config = dict(
    num_attention_heads=14,
    init_std_qkv=0.0188,
    learning_rate=0.00634,
    lr_head=0.00519,
    doc_mask=True,
    max_steps=7179,
)
MLP neurons of a small language model. Each row is named by its layer, matrix (gate and up: input weights) and neuron, and shows model dimensions 165-292. Each number is 128 + 32 x the weight over its row's rms, rounded and kept within 0 to 255. Numbers have three digits each. A neuron's up and down rows have the sign that makes its largest values positive.
A block is one neuron, or neurons of one layer that tend to fire together. After each block is what it responds to, as a language model described it from the Wikipedia text at the highest values.

L4.gate81:174146190121136108097082117126138095161140165083090103127122106128123081143046149108198125140164166065114058101168105146117147116186098092077107131176154103088079053082092173105119075117134164129088094124075104155157123139124119117169138148111184150170093132172090133142153164089104132172115176098152122095090162078115165109126065158144131128053097104140154142136174172133116096066148
L4.up81:136128178206145103093076178119077078097109138090092106171139115163091158184057140093122114104093114118137081082129039125068163151117128124091126196142082123092109095072072195111106179116141173162088124157090110143164106107123159141200161205122152131132083110121144072130143120067143116099100134057099118141153094083107151094107147109139129152090120132181117118127138155132097192086149
L4.gate197:159139101139121159067127178159118087121116128086169153145144134136067159156088173119162110161167162133187142078169117116110107155119172103186128080077164070106123086102088104188187096131077098120090108107095175133131140126111111148158188124097145127097150116132122134113084150122144156154184100085137070153086175163129129120122135176097116118173113124114155099107092163208141082157133
L4.up197:161128167140142103061100102138088126102145085124100166126088123122135075144111135125127096187116164096120190138108182151148079176085082146084170159101191096242156098134200071129139131128128183042091097131130104125113074155091130125155054159140096150090077104131145140125113135074092181126107113117170116086069148113145120125106135098104099102130128122146121074167166109150118085103105
L4.gate296:120066133131123165052089156067177081157180116148137077127115145182096161126109134077168090184133091126111105115113082175121103175177112120090091129128099151103178139095159089126213162084094100119073084144158193077138087132095157132132138092109104131145137100159057075163142161105132137192115082131124144163190157120158126109113143128124120137131133108086120104066162158114096129074132
L4.up296:122154119082130105151084146100116089117117140129149155148139142147091069157144157099168152112177178120075166154120095168157128100147169106169149211132110113096123114152130134143189109080162090118072130142096187146126064159120113079158107154097132176146181089129094104150138176097152110153129072146187104213064178123134160119102151147101179205137144186158163135066136118140103096138152
L4.gate374:114137113066123159151115164150125178108129141195115141173076084125069122157166105146135147127125104128117080130101142097143150098097135066128111102151134192069165152128096108197144086106107096058150129116105112171211132088091116132152113120143109158152161120116165042108151111145116127130094127164216144170134127121126124158108121132063129119098194133122179118155099152126143126160128
L4.up374:127148154073129124160054131109158168163048187182104138151132108120078135135164123135138155094102169153134138137112115150139180129135153065134117114189131150154184129128154075170137073137146155082113166123169144139149124132089190158165125169085128105166149166080127151129120135161023163104105141145212125159082109096158132140149156124073132150104113191117127175105147145125110094100141
L4.gate779:130134137163085170089138139124126100178118130179139145174125118109143104168086077114161140182153108089082095081149162105122058071108168122153104136117147129137186046080136123190127171085092137139159065159144164162114145065125123155153154120137120095162074155105096084098129141109118114148104131102147122132095090123177131161132118079153107147162111182106148141110146116168160160113114
L4.up779:121100135130106205073130183108149115132148116186153136095137148092125142168152119087149168134150150086116078114134134131067109101121117156119050153121172107115140129148171156117136093130149126111102134110140123179072164094128171133179167200151092156189117123143141125117123121113094118129089150132182137132127101142166166146182183026095143126165134130086158094103084175166172144120150
L4.gate835:170152149133075189138131140127111085156200115109148101105149142029119076114155117075127104167152196154198172109145078191104104147115141072125120118127110122056125089092138165135180136146074133113084083163160172136136146115085138130105152154104187139140123143152139134144112182133168119101150145120121147133181147161051098137109140167097120148131102174124182164116148136129073115167115
L4.up835:132145115122113127158144067141158124121108122165138173234147164208096157127153104153147121114048122150071105152106170107150114112086111103105054226153100066096132135123100142079114083176186126169159189096186146130140099083147121162133154137105148091138107101084126100079102142186053137157127144182126116160137140077164157161119129169197166113137149089080113110109164112104162132128136
L4.gate851:117098183108127108127184144158116123097140088159183136116121121131160153149139139096063131139105100112143101070114174110099084135188148133107138192130143105056133129081112127151169160183114141060189116191117140122157138115188136047108079121129085154130062123149133101138137165095202133098081114065120150110106126091108169124122101093113135146101172147156157097134123142110122133123122
L4.up851:124152127086157160082116124152130113128155123162175144131133064151079137064152155083152149138146135186075113129152107140116168161160141150147090140149170133166146064087146119057195123160109132070102182102137121140139136146069056135111095123156118169139156103147111105105125145176156089128066104120140157130135161155155100101157118138165110062127104159116193140149121075193150110155097
L4.gate1098:104130124089180093130179180110151153154101114107098112132120172163141133124118111129113087139152103128071120061133110110064161105123129158116157079112127106094159115119098132109126155068144092108157181171100079096168105081067135116154203136115168137137146102123168173133160090121154100117073178099160170148194102149112114149176118064100122127142163139097127120171152143132157119106160
L4.up1098:139156126063124137135155178159097113136162116118075069137121146097146122161141107125139093101076137169106153127093112085098125135126113112185125168159141101109180204139128110153156099172111119129133104158133184113089104131161059150113099189176163164150175143154156076193125147173162152075143114086110170104131098092148105166116167115118146120080097176070155174078156110129097157119112
Fires on the pipe characters inside Markdown table header divider rows such as |---|---|; also weakly on other pipes and on commas and parentheses.

L4.gate210:106125143061107137142085126190075148093151075103191153108069143161119149120155101108117142085135186154136181139178155163142133101161100173074080118097091173131161120131093106116078159098099165105151093160119152133112099086147099130147170102074110130116092158199174132108117148114178133076147138097144076160136142102144136113096155193137102158177135133170127198133150149090139061102118
L4.up210:123122129097100125142151097161097120139108091086172156122109163130129115167154152119075177095130140173151135064082132123152146102145114098132150135162167135117130173141088067110134181142131155113114137097145166133079070159169106150132192170066145154171118166143168150115162130166167092158154082131190171111123115142170064172151116186138041154130116126129162211110182075102135160130083
L4.gate342:086134143151061200122124123123137114134119133189105152105137135120076144127070107157117108090171079150147124159178172122153227188134181165089122121134118105168104108132158097170111149142108134111080149136180144093114089085142163116124133123098168094080138080130240138111117127077151179132104137079104100139090203133134115153196107165110123118143089142065081105135087134105181161086168
L4.up342:123106144144134201140169140110079135115157118161121125100156174070095152091108093151158141134161067172100144148158109101092104160110196093095128149108158108136093089124173064105141069094104139185129110097161129082115053083126175097115144151063169155077103110123070187100124131114156182174165111146108079126098142138125045153139125105103138137122110148089097135118098161108137088156124
L4.gate366:172211134123136113122126134151074119124207083108140082114109122126124135138126064118103099119088151149094135135102084137137147129084097101121151086116139150168173093092133133075049114075188100135137111080160158179097066174117154117114089059116152127105139109149150131153061124114145102158134075155112126155154164139146153098087127142113088118138145114112046171153142095083186086189099
L4.up366:160152183118133092091047119108146179169126112082047118165102134063102155167089150174036109124137090135137163120120138077153145100162109125140176196089122099180164140141144159154114065092100132143200090096130099161127122151080120136122076063126070105043119126204122149114163087093113122173111141133192083119180153113113150151152139130132079172097099133061113042145099133070151121171131
L4.gate715:147128127170089131135045061173100121169122112098128101175098106110070154132101122139111149139158097197127146154158125127116141074179164174157114117135105147113128103114123071137137188120083118144113142130124112138119066148090160145128156110127121071134185110136086179172160146172171206111141109128101122138102128076158137117149188116130178157155113143119193078150113130151125144167151
L4.up715:142196158136130170166131095083109092154140105076080107196192116116117152134105102121109120117125118105211157092118093117143139171126130104140112100161142136152085108150125073139158135144103148194116156080157116137122047152086168133134174186148086129127153063126072138091126072168184149145093168113104129127095121085111158116140112158094140112125168105159149113114114194140197109151113
L4.gate748:123158113171106124142184103133072090120125128158149120091151103098134125153132123170110127138169137138164110117149083158081116161075096166118113155180195083172187123079132120159153107129131072163142076104094134071147125106137140135114220146167172185133112150159121092180113171130169112176125092155128084104155127176140134079160185066121132099212127126106133105156148167087141094090119
L4.up748:151173115127073210126160094153024112117124114141138128115118132053098121153123162101146148170131173129145116099164117157121162165096115123136090167124182122121172105162143187159129067091119080162182095126161177109149100158142095122121139165167142168119044147122089109172070116130126085154111145136117094112108090087138155129125175065128152134126111077133100130132195144105127081071133
L4.gate886:116114057122117106058157118123086132142069162143090123139101204172152122100093150124150147095195142116124115130127095169133155168135161105109127133106118104118103078042124117163151107077117126161104114147123141176123101103137198150119120138177103147164089150186140131123103112151161178158117089108120078096136153197101143182131161127169131101102198177156088111136100122130184189069102
L4.up886:125117135094136111069163125135151086151091154169105169149083184139157098102123158132124118143161117155125144119126101092109171142181137141127168114076136116107116084173138114153086022180110145143132133162170122150175149075120177144098083150128105168168119121158121148149167171139154130142147093129114099120125150159156087175147160104137162087116146116133120159190104151103185150093135
L4.gate981:141121058109065133102026117154079172105183121128197148161150145168139113093143115135052086133093084094100148125146144118093153126160093154101137124132139159148104072112115191093194105159124094129167108191100102122088126158182121168132112059126129148139130076132133128086145115074139152155075122107091103186126142128155160129128166107142158189152088074050155144112132161106140145140126
L4.up981:094149157107115090142122148103134152143087145161091179085154131178165116125153113148124140157133092212153138127117126100203129176120154133128159128124116129174161140101144111138105150100111139110122178135120118117086159118138174151121154099092104123057116196174179190076101101149139117088140136119059166148135158157172178118161147078102101138088129134153018050132087096150121117102168
L4.gate1158:148154099118107092067096095183095086137121153142172111135075146099124132078110140156109115117169164128115112119172129118110159093086101138164147135112077133089141111141114146140102088144140107083193127134119053088134122176086158092081197122081120158156160112162127107080108170148095093091161048100087115090109097103189113108085144103066136155054127148151119065170161104129097186149158
L4.up1158:128120107182133132054074087137096105155099141111134126153087202119164129127149129179081108150190129144150110096078144163142111124089122130156100152124031125165118143173121112164069083125144196088189126155148140079144106138131094105076166063078103109127147176112126142123053192155138117086121046128129096135123098147108112094122113105123115185134136131109136081138160165081127078132156
The word "as" introducing a role, label or description after verbs like described, referred to, served, established, plus similar links like became, into.

L2.gate10:048138110149084080117110142139054143154074072143065089224151114130146094172177122144095095110090102107130132112166114145182070126085185131173086146131141169059165129055111097143092173101147146147196111175045121116118166150092123100063160146092108160104117088154120131082084158146138157187171126148126120102143165137164169113101146102174081174057120139150092097079098096138178116123096
L2.up10:075138168118160106151122149132164121149125085171081118136092126074120083103143119143131090138118113096136158154133220100121115181120148135155122170156067201153142121096057151164157124166133119130172138095064117102155094085114148107107137162090054115185081152099163158116096185150101109124091113126127136132049181150146165161076086097162096090096133124131104153114093115079144181031146
L2.gate88:156139110108142110146095155190174120121169161122105135189079150143161120135181173120126189100150066113085154122101142080190130090169175152183151163119168135197135108158062095106144096134088134070155142118095128120111108181137145109105197153132074113176171064147031162090118186159119096121129087103177150139177093140144183148148157097098113239131170114124162139089105146086124178140119
L2.up88:160148113095160100114126174224158124118118117087113068188097093123130122120141159157109136119144087144104183153122117106149142093147172122181154168118143106131153108160113119089122102143118130091199142085153155118134149203132185113089162136091072113166186078112070151083116178100126099133122139058207135169145085140097111138080126117071080136137096132114144119187183091073114137132140
L2.gate235:118104146139095107124110097101131085086191130143077127195158130160122155159135132142124132097109129129122082084098160150086126118090103150175160125117083164127200108137128129108153145053104120116113090072076180115146132121144176127077132095075105117075152106114074170137134177134151112181170130137137083159118119180175162148135106113066142150125127059099136133188149097072161206070185
L2.up235:159135131109154095138152099130129111107172144176103151169114072159130140119149113096143150117097123145151136060135112169091131094142099137180097183124069136134138096125112105129118122110101078099107096091091143130180082122131131121086070170059152158159113104154069117122094142131136052125163117128096066097104176135104193114148135099057108177168160093150103155132125125090117168097143
L2.gate342:161106138129151139099105121116143172092131061122114076097148138165158083081142155120111129169151187116095078100161161122123143154127184105123155109087118089104157155096179109139128157110154121151201181138096129125053195131134144151134157160143129100097199061096110146186148147130152103120071136117161119117145154068153142111105153105132157187079146116143116086063180145169071173128119
L2.up342:099098164081145116138084091100172128140164115137101109136153101128168151104144209102146130151101170137062102124103175094152168114114181120155139167083158142093106133102128137143118177108095122175169156127125150127109135100147136152152146186179143062135131134087093090145171127144174123129098076141124129116143174078118179077135099176132140198089107133140135071091169093122085204180099
L2.gate362:171140130124141103106065119166181076063174158149112119088088127166099133093106124127094121227104097108148142106125123122115108135161157090117134172137095085091136148094070121131078148155135114151155170113106145122089148157101132140083171155116139143102142083107148175154107184086160125119144115106025115147153114093098131112153173188111109123108079127062122123121126072110177121132099
L2.up362:143180146142084087128095118200107087141155117174096131124132129116083094114092132114089166199108165078091119135096146154091138084135145165155177132136098076186067111125118140094090117095092172198146145122067133117137086175154094116167144164099166143150151108140143051146024109132185099102117114137140151089118143070094121138130135132121083114110138114134206177132141070138089145144095
L2.gate677:157136124100075139127139140076113142148172116168126127101165169119154111083174132100152132147132101199155148164172120188112140114146130094161160119124112150116124165066092158175173119156108135136104132137087157122132157162079095153093132069116174161075112170128074122150102113122155102141167074086077061161158099092106130111139127206138133149150113190141105092182122189074104073117093
L2.up677:177177089097134105094160219135183082202058134167154097060170161183173119131120069124069143106097128086080094101122151136122128136164151131179199089123118157091132103068137189170126096147132098118081134111102114137189188120094150136154118126105128122084139080104085115120115193115091091133141137181173090135118121130175139142082179164093115126179142145151104059161103108170103151094135
L2.gate819:134122127136156097127112152085112162179125121169126157101129126117111129082160115165106178137100118145168108181094111108152135163113095147100161096141180108129130087106167144130137125086118119099137078100125090176125097131126115152176143104134158144121141089150112151138124178120124124100077147159170117098186199144146138104169120135138076184141131077164032176159092181168102120143184
L2.up819:128162127116199051135134187103147132106139128125109095106164077121125097125133051127123143134026119157160155140082166138128186125111129162087188078131122149176178172189118088103101144108101110120123176135151078120133132141103156158141171161063116109161106038098113129142136161063106121116113161181133167117165156158118096143130084098111135156120156075112095090137058165157108169152083
L2.gate938:112194116126189162174097130142125110126133114121089154092148110196118165107116099114175137120124056115140129113140103088179209142149122115094103071151071165198199179166068130145113150100118118142149148136116154133066177122093166156059154106092065169138138093106097168099159126096109104065138087058134140162150181135155190108110113105138100065149158177110130101088152125130134113109122
L2.up938:160189142168182147145114098068108193130161162115140105086166137147118119106111091112141125133112128148053183069084201159114158145106162108172105143120175132089159071138118172070138159141156114107195149129071172150088190079150114126115146109065163119125187093107069078118117138084126133146141132164116144102143145098169107117138191153125144161099122123124100105141115120087169147160140
Tokens inside Wikipedia tables and infobox lines, such as climate rows (precipitation), census years, vote counts, taxobox fields, and pipe separators.

L2.gate19:046137098124121117126159055080099126162149143116128193167133128172145136133130141148165199105113086114181132140139164104133124160085173100132118083122129173146170080101137131076090142129094107151141092103105134108130155178143117134132123112104164058128063148142137178130118115117157189138085104112070127085153129101112137202118085085120200153135109143135167146146104115106099133125141
L2.up19:109148038056119154091154107114101154176128121120103192194100160141157124136162078104125128152097107094119121098161218140147124084078098111152122115117129124194151085183183165079101117085114177103163092037110059116161121131104136148140154143142142090112132180139093130182097135135102138149098153109028134108096141095099150151142105129110126123102117119083126175105138189160063133122157
L2.gate76:154118144119154158093137129137100123106178144137110155109116100117072115123094132130131124086188183096161147124147149091107138139126112096121166128146097147106166080125102170133075103111165096130209089130019133069052171128114093150122106177135109166123150090131122132108079131161121095174129142140143178125135114121137085138173117142121069144089146066137115091123072145115105105081106
L2.up76:108110159202124140114142159096067081098160143186113112138127134127103142129130087111113099097155169125136129142122147111106112168141148038157096115096166082124126152130127104134125105154140129127167106095145081122143127110152149148089074108134154146168120123106104138140124175099173146156140160104128172131143109168142169109138139189070090163127177069178123114136079117078137095087117
L2.gate335:123119122142088092103158139129121123152170149158121111130180126179110151093131093127104185172112109140120031095133122169093068161116069180120127101112168097137144176108170125099179116133074159071087117159096072126133118063135075164103135169107148133153133088109117131129158144049122170133130169099119122066194190112112123169090114177104075180149127134140110136114111125227133121151113
L2.up335:081133063140090094051140133099150145100174157092120142136095150105134128125184115116158171139128138173102109088160172172127174123078084141098116091165212087124113121145150153138158145075150084126081116073073110145100089113124124151113145136136115069153050113162072155125117139143172143150099142162136125096208184192202122156118149047136092159155079115120152098121113094155062141147142
L2.gate454:119103083179094083168108121134121098222096131197092151159106096142118152064170092091138129170119135196079107107150153102184102138098088136155124114168098130075141072115129117157110113121122146177128132106072132134160084194137123163141137128091118099083155102131090163142161158101126156142134178140158155169134172138135097096122130146121131120140125129130098136122141163147127140153147
L2.up454:156075137182092066120092166150137120167182104153179129152106118150118112102070126163117090175139076126097091161104132152167150175097142072094140204117085111179119153160190178116126154083096112078102155117097169118113120105135115173107150073111105086080142103090104125151109115114116161110105144093133173204149086067114054108127115097105121121119132177086087105154094105195156126089145
L2.gate606:139108206106054122071102131175064139158157139139115113126131109086110079132193117163159150078143092116107159184164061156142138159134165150158133120112120101148191122087152033137145125113045111147158072171078118106097126095152154159131103133119159026156120053130084149099164117103090153183066078143103123122123120141163115132154138120151135198129117164116063137128153073153128145125068
L2.up606:099122126080137090139107087144117155155130103132124095140076103178213172142149114145046086190091092145122151128180136115127136074134121182104097163148167185179169112170115151075141126122115141103144106189100100133095102154143086153161071103187099145123128158162132133120102162150127164142129104091136142070127132133103123101136106162139103133192177172086134178145119100127073094127103
L2.gate734:056111116145050093159109136154107057074172069183128098114121093087118103144127186140112057093145141166148112131147116126152156146108174096140169149144170125094178180123134118089117108162113158095120112096140137084124084157154186141153101067120106111059141137153066118110165118081123138164059143108139142141090080099123098155112108184109120117130137127141099098138113139157066142158130
L2.up734:089129156145080085116155137126121064119168079135178098126105047155105141113183177085127110128188130139095051115133106102116080145117162106120161199127154150126171158199105137096097119155131138095049151080112157151210087080117173151165116111128151130044119104177118115128069170086096122136125192104165104158157146096135169211122120145172119116140197114121087134094121132098084122114137
L2.gate746:052159111161104118142126092136082101104103125073165101180100154125142072077095103144120158103105129102153160126197091079127110158134093112158075114145128145149112093092082080085142135124065124132167066162107118168090070131137185149129183154081104150098118098094126153129160122149134117121098128099143159110076168135131135191157130081047176195160146173144204082153174165156120131118149
L2.up746:095145128186074128157128102115104099129140067128129123183146129102163107109141131131125094098116142109132167144182098052106117169144105084123099160150129124135119022164098103103109124131111118125170101180168136155064134106120162185104118132119123125121121098131158135135134133153206160129096140078142149123086095115104135166138122078100140164154151156113154094125181151134109130131159
L2.gate1021:084190105057165078113072123156148121108146165147164165100135137157032187168124123155108145128090131111136147109156121134153125113069144139136087130098131113106170083081112103081172163133087123128159101211121155100114124167158177114150111126135075107171169147098148136159099152127160156062118148185106124178140141142105120116163141197066123145131073095081139141162178125139070076139070
L2.up1021:132186171056180116117070141158181129099148170133180162096138119134074164130134134156155184151125149120143130087136170099154134129092115100151133092082141128092147094090146103047178150101057130117125116184115185123122167191154184127136085141108108086152160156138125174100115133128140158092119146187051070148156166125103141085214131210085112085122114109105160130137167086157100074107116
Final word of a field label just before its value, e.g., Area code, Binomial name, Pld, Record high °F, plus named and according before names or sources.

L5.gate1164:124124086102130107178126093178109120068101136171159122129099163138181103122160081201135191123137110107067079105165142101133160199112121092082164159140167151195110079178168142156150105103143144201130101145135147147129134156183123079115083137147171052094101177136126134131148194185195185101170105160160113078125140083109131128164177150204136072166143131117092089147140199111139094114126
L5.up1164:089133132097086126113135108168106103053084107096102077112107093097140118174194103128076137133151094113116106180087111085056129122088198117044131135166126129089151123142094142147089147132180133124120125143127218105149143127108149107124085118143107133128112097132126181128090182109161122167126084144139139134143085126110081141145168139145149131162110110104129145130114133113176104171180
Words just before a description or classification of the subject: as after described/regarded/served, copulas and their adverbs (was also, is now, entirely), deemed, rated.

L5.gate242:116115107155157133120142068107060088105176101117108085160134134121109145115116139120122170136096105122092154115133159169148136094166130151075175087136108108144154134123137111176160108178142132112169165109121110088127155075149112115138105169095107192100104107180143105138143139067137133162109119093111161078109116115165147137153132062116129091138157040143107148140143144107128089137074
L5.up242:143087200147134140163098114139115171148120076144161146102174086172118149181080172184165123150164102112118102123120152168105137108160097123090159198120074145122105170056186201164055117147123142191147168160144102090099146150158130107140104081117119114123105122176122131170114109179115095128104163146086145144083102113093144095147157078077134121122142161103172123105120091145146168102120
The final closing token just before a line break: the last = of a wiki section heading (==Early life==) or the closing | of a table row or |---| separator.

L5.gate1205:053093111118148141091147076115129118138117103191090115125106094150154104129117161140112142123098128156141149135109147168117110082117086080124093138101142088099074145130119171072069093107128120098190102155159208161135116148175108188135071118118113116127099147144155117156115112115189123133136138150082167191099160135154148111184130131166217156106190089098166119100078159135073165052153
L5.up1205:153099120102094137124115105143195126140126103151162081154098129091146110086090047136101138109137172142150099100103139176051128183091072099181133149112088146122055080151176127152089084125141166166105142177126149179146093112173095157151141093126124111137086146121129115179098171116143174104128090182158150113131138139172103105148175084135142169117061102120167136141099073153117145075143
Dashes and pipe characters inside the |---|---| separator line under a Markdown table header, e.g. election results, filmographies, tennis finals.

L2.gate203:086125127129051142126120068060100118137139140112113181110096161111102121125155087167176136078073094177122151140162147106114160114129193115079189135106087181133128108143150107102179099135111138094127088173218094116110073094156072184135154135194113127178105087095120143091132130103138137102115091196167143104152159060193145125206135122157139130122127119124164127125077115092114140130131
L2.up203:138139164076100161138137108175172157146146107202110106118121118182189123154139106141136151103121171151140113157113151157118136111154129108131099123149131123147139127077122163124112089120136137108089109162092239157124124132133110189113184143106101167093124153169083107126127118122174149062083192079147111136087126171070102134104114131085089131144150151116117107135147056231106107102101
L2.gate398:133177099136057145123109139098118131096068113168123113105136146116125126129064136058133129111149131111083137102134106128138126111122151101111158151121088122180095147141207155123173162135113148141140083114145136085172170149116127154107170175120165142107126164090135041114111100112141135150142109155150125216122152099137128097133099133142139122125088132107208046131133146206168156085088
L2.up398:074088142164146229126149096116095114152123101125164151138126150173152128166144129151138190170147087135105105123153114062105107136095186099038128108056102132143136111155168154085093077112096168100126159124143101123149132086124130198182118153129111173151088112124147135105155163117237146120161156172086150175197113122131117138132093126115092106119112151129142160131113154158086120116136
L2.gate490:113137122133100167130149121134160087081165136189053145149129149139110111147148146135117182115120138151097127109121085162157157153162148157188135124129124124132139099163159181100135128135145113130100126096140145131137063101182174144181116105089147162076163092132138140108165136082122158171145132154128029146120123111160127129072179132147137193132133064147162125114107136116121117036163
L2.up490:148157111109148169109058144144078174157128147138113120155154158132191095139153152087145072065070176167123083129160120146151148096167153106109133092160114083148150167124109071061141134167098167113112130134120108135189152105114142132113072090193101128119133150141092130105136180121142098041143111114158183099098134127103126131111128074144123168079106134132148113110064115095103106155119
L2.gate555:051167125103149171170171093193077120139111109147102109065106116120209132142135121087093126134152102147092083140107113191105129088127097080124121171076150164142093156151041098106117082145090115116127132165086130157198113084079120160121141133136159106099132091124141112116132144089124162117077167178187165137105177100119109084095179115071102103110109095143124125092149180119114166103127
L2.up555:134096133098143076110099121142116142139149133170164117125116102131124110120154126139133153129103163145094150104144153184109111160098121128123144147149086125157137093159113151102077029110100175147153117143089153173147122108126087211120115193162067159133150077115105072123151151096103153099139125171182102124163157101123077097091194126122169118116156131106115122110164128094049127122085
L2.gate580:129105154139121160091114135135139145197140143137115173173127138232103128185156149096196100093085084157191136142141181124098095146139129115085134088127125161175183120084158141076156096094093192075090095140122171109092104080105162173123106098113099097197135116125118080073156117099175119109124152163139154156120136129137124136120191155123134098129124159108196083089052060156155093089100
L2.up580:102080114072119194114100148117123127211175135166137127170100189166121157165129138115184138136110087174205189136112132133107074083174143108024140126119115154133141114154152137073138086128082182117104120147164119153068118094130145110116052088140073122197144123155103089107165174078170127117115115170136133124101132099185113121100117145184158099111113134137104130102051128120098145109130
L2.gate670:070158137113081095176156138121115098141139088172089128118107124191161178101128150105125136097100072127220139111135164139119110105121152161070160156154131132111090101111137160159128108114103110177056105181196110103161180152163162175116137132163161229111084120117144143104147139079106166135157161136128147177158204143140096124132149099181099138123151125120190080088072133190117108068134
L2.up670:094083086146144101161162085140129111111117091111116148122121170138199163151103130089115053105136104113138106131166125135151111138114168129115182133149175135120052109106168140110132088121120112137058113157152107125176161173105157137105149104166164160103094086085115074161097181069120146072177166114134104151122170135128100104141078071160059149111175089081164095130118119172154137099084
L2.gate1100:134129119098160107146132155101119160181157148111142191105134111133141158155151094078147158154144132146052102150149169137111070171137148104041165082153176147126156126160123139107184072181189112183129115118098163110125081084099126124155131101177093110119097158144130163145148056106166114115108132162111145135136120095091158102161141178101123093145155105118144145068138164087065089180122
L2.up1100:130147105128051160116100110144162120124135120144109135091125091117084111138175109157138106134157194142151053138119134110174126108150222125203119075158179129157105114146153063106163109152104102121107172147142162124079118118123110119095135137053131123145151157086099090102119141144152107102131106151120103132111110146170180171097130104139131147161048152123152100129075112103147114175149
L2.gate1161:134117100139155149170153101073105165135103128158141158139125114094132102138144182124064102132085097107163098159156155129107087130170094101102089146091127110149153135131196114117092095086189134103142185161136203166105133121141147102158120124084126148120174137139111093054131100106204117165090123093098091139157142203133150135126150100146169097152082113142138103122144068178188093145101
L2.up1161:133155063131156136142145147142108163121055113154146159106145116131115111155145178134088090175076136122088083166114131118153139112143079096145115149076139082208196141137206082156054116113174128101133116165150163147120140142123158132129175088078137145106162137139106093082106141133202132168101167088105142151144103124147174109110124086173160109193126114146120103121152070139166106129118
Pipe characters in markdown table header-divider rows (|---|---|), especially the final closing pipe, plus weak scattered mid-sentence word-starts like th, dis.

L4.gate99:144047119193189160118143121141161136093162164143114093104110164107121136152110129126116100161130091087115132129120072128141147107108170154098076088153148078138120158125152132103095070141130100135170109132115129050049141138122222085112103117198133136103068143174138135188111167128132090134111125120142144118154162147100134116092117091142137046084121119113143132136126104057148095158148
L4.up99:109102127146153130112149146053184137109167131144122085146158124136115144141168144095117064113125082150099092147121088108141151103128146138072096126155129102148122175130127075122167055127117100179140112128136115050076140127168193107086110056176114131109099143171155153135129158144109117112105129156140123145149125117108161123041160107127128082096102144105124127122129056100176092131109
L4.gate167:222132098083080129116113115170085083127145140112110061149128155136136180136103110179148143139086137163128132134101136159154133169142122174137146092114119149156124159155167139071101147129108115143157154076126098147162135133136093162162095171142132110110172020076131149153087166106087120202182077136115157110156120127128103128134069110235140184152145106110164155133094135105199141196146
L4.up167:160134117110099116056103137141099093142121129119132096166165126142199166166146133088152163131121124154129118172136093132190112077120099142125103138122113153099131095131074150094127121110100148186175222129106160132134156159136117168142134154069145139118127112058098154151065151140081108209121102088090161115143091129111132142147122149165105222112191161134185120150082131089181133174167
L4.gate389:170158105191108184099174139153119091133129169155168193110126122130112206149181103116092131168081097174123151116141073122110102073157116133123088126120093153118172146098120140142093093171102078188134149082125140101101110108145181211124109098128140108131181115128097146133085150123118059156076083135088148121082166109126148132105101151097186077152143135041100133131131030100188088174109
L4.up389:083125108113117149117116115047119105134080136064143089035137120133153220195172128144083156157155097116138064116122143121103131089086132145117103088119151075123123150121154115127128149144123150147124103185140151120145117145142136109086127042103090114098165145130140130139093079092107134077161182145121177186161145103142056076127139141210093084071128131081107091204142174091141158094166
L4.gate572:109069171183171105123140099176081129112129110114091213107112118144113131191076126192129127098155143145120146117079113137095112114150173160115119167126085098101109135106162089109153109112117164123094150111074174114116087085096091078183129131105168115139127109163090133175103150099161124178194105098102113140152164156148140122129109152116109179126095127137105149080116167141160163138130
L4.up572:147058180163142070111107097109124108043081092092117177128105123142162117142149183136080127111167159076202109122106175141089125108163178142110094059134095138119172189094183070105129099123098161151160122107054135133077116140091072105146122116116154152140112124163091178144152165116167128147150121118103140111165103058152121146101160104151102170170136115101089136102188124096073081096135
L4.gate573:136109148177141116133109079095131109057137105135126131142129134124168199152154181143102105129186061123102096121146139162116156112118118097129116146162070116140149163155083135149111099178174099150194138094130222169118133144196178166126149079147191106128167077198079114141166156125148094112161109100076191119158125189092098149114092101143112153101129110062123144106066126098097155122141
L4.up573:115134136142131133114157106135095079097123117185131096138126101166165129129115136102094157123135096131127107131123155127113058106174117097165128137164086127126116104130122182155102143111098182177149129082140174186171193108180162130081169092169119106136182076195075142150167172108110091089150116112123201147106139146119071078096092063130139134135110163120135168107090127126078145123154
L4.gate670:120147156140144133154101065157095096101131096122130103102129115159144154122113122151142192126118088163044115045146082115140120109143125084133103154146152122126182154151169209142096128091132097112150134132155160109099193151140211139154112099083116135177095085126122143163093144098170075123149118079114163200175132101144151120164161110186141167112147113129121094136148070088145178178187
L4.up670:113115099178112122133080137102129142095071112129120145177157076117125135107102153153087063134080156122115165071134109097185118153139109149127107126204106123181172115155126112081151130108114144174140129113131116066129109088088117138122146121074113105146106107175199111170145127202131121076068119137114114150130138105168150166098182138139107103130167103108118146112126088050140087172127
L4.gate1121:154165103097162100108057136103159106116149185084132138075201126110141137110143022085118199128102054162133167172117113086136091134066175105147155115102107213029118149154100141104094146109062113112154132142140163138122165113148194139134103133142163153146122150148104136172111101071121110093127131098086143087107106091139132128129109116153133151124140098120169150175126075133139122119134
L4.up1121:139085066156153109152145125133161154095133117114120143093181107118159154073078070121106200172120056136121184130127096137144105125065089125152099082081051135121072147137109130112134125173067132187160149123166126093107114115138232144121122149090159134139090127139118095161089157133116156139121112118110180130134105091159155115068135126186141112157176102122117135103107093060121135146080
L4.gate1138:119114095108127149182131119127136078116122193127120133056130152142081162164101090171101090159065114139099156115144145087120114122145127121140143112139083098104165163084164084138159182094108103129129177127079106106132080162160158154074106069161153128118124094150121124121133122097087121136100110126127082177110161106155149172154096147108116140069099111152158080120090129103140184148113
L4.up1138:124082136174109144097110090123178170166124132062142050104066170116099173130172122181086117108167033077180119164092116093165144207141107129066128112100085150112108165112095081167114126140178115132083146115137148143077068151144206180140125166052116115165143115152116129110159141100157137141109162066174141157161133119108123057137153116120139113104118076088110195146102095090106129176128
Closing pipe at the end of a wiki table row, just before the line break, in numeric tables such as climate charts, career stats and election results.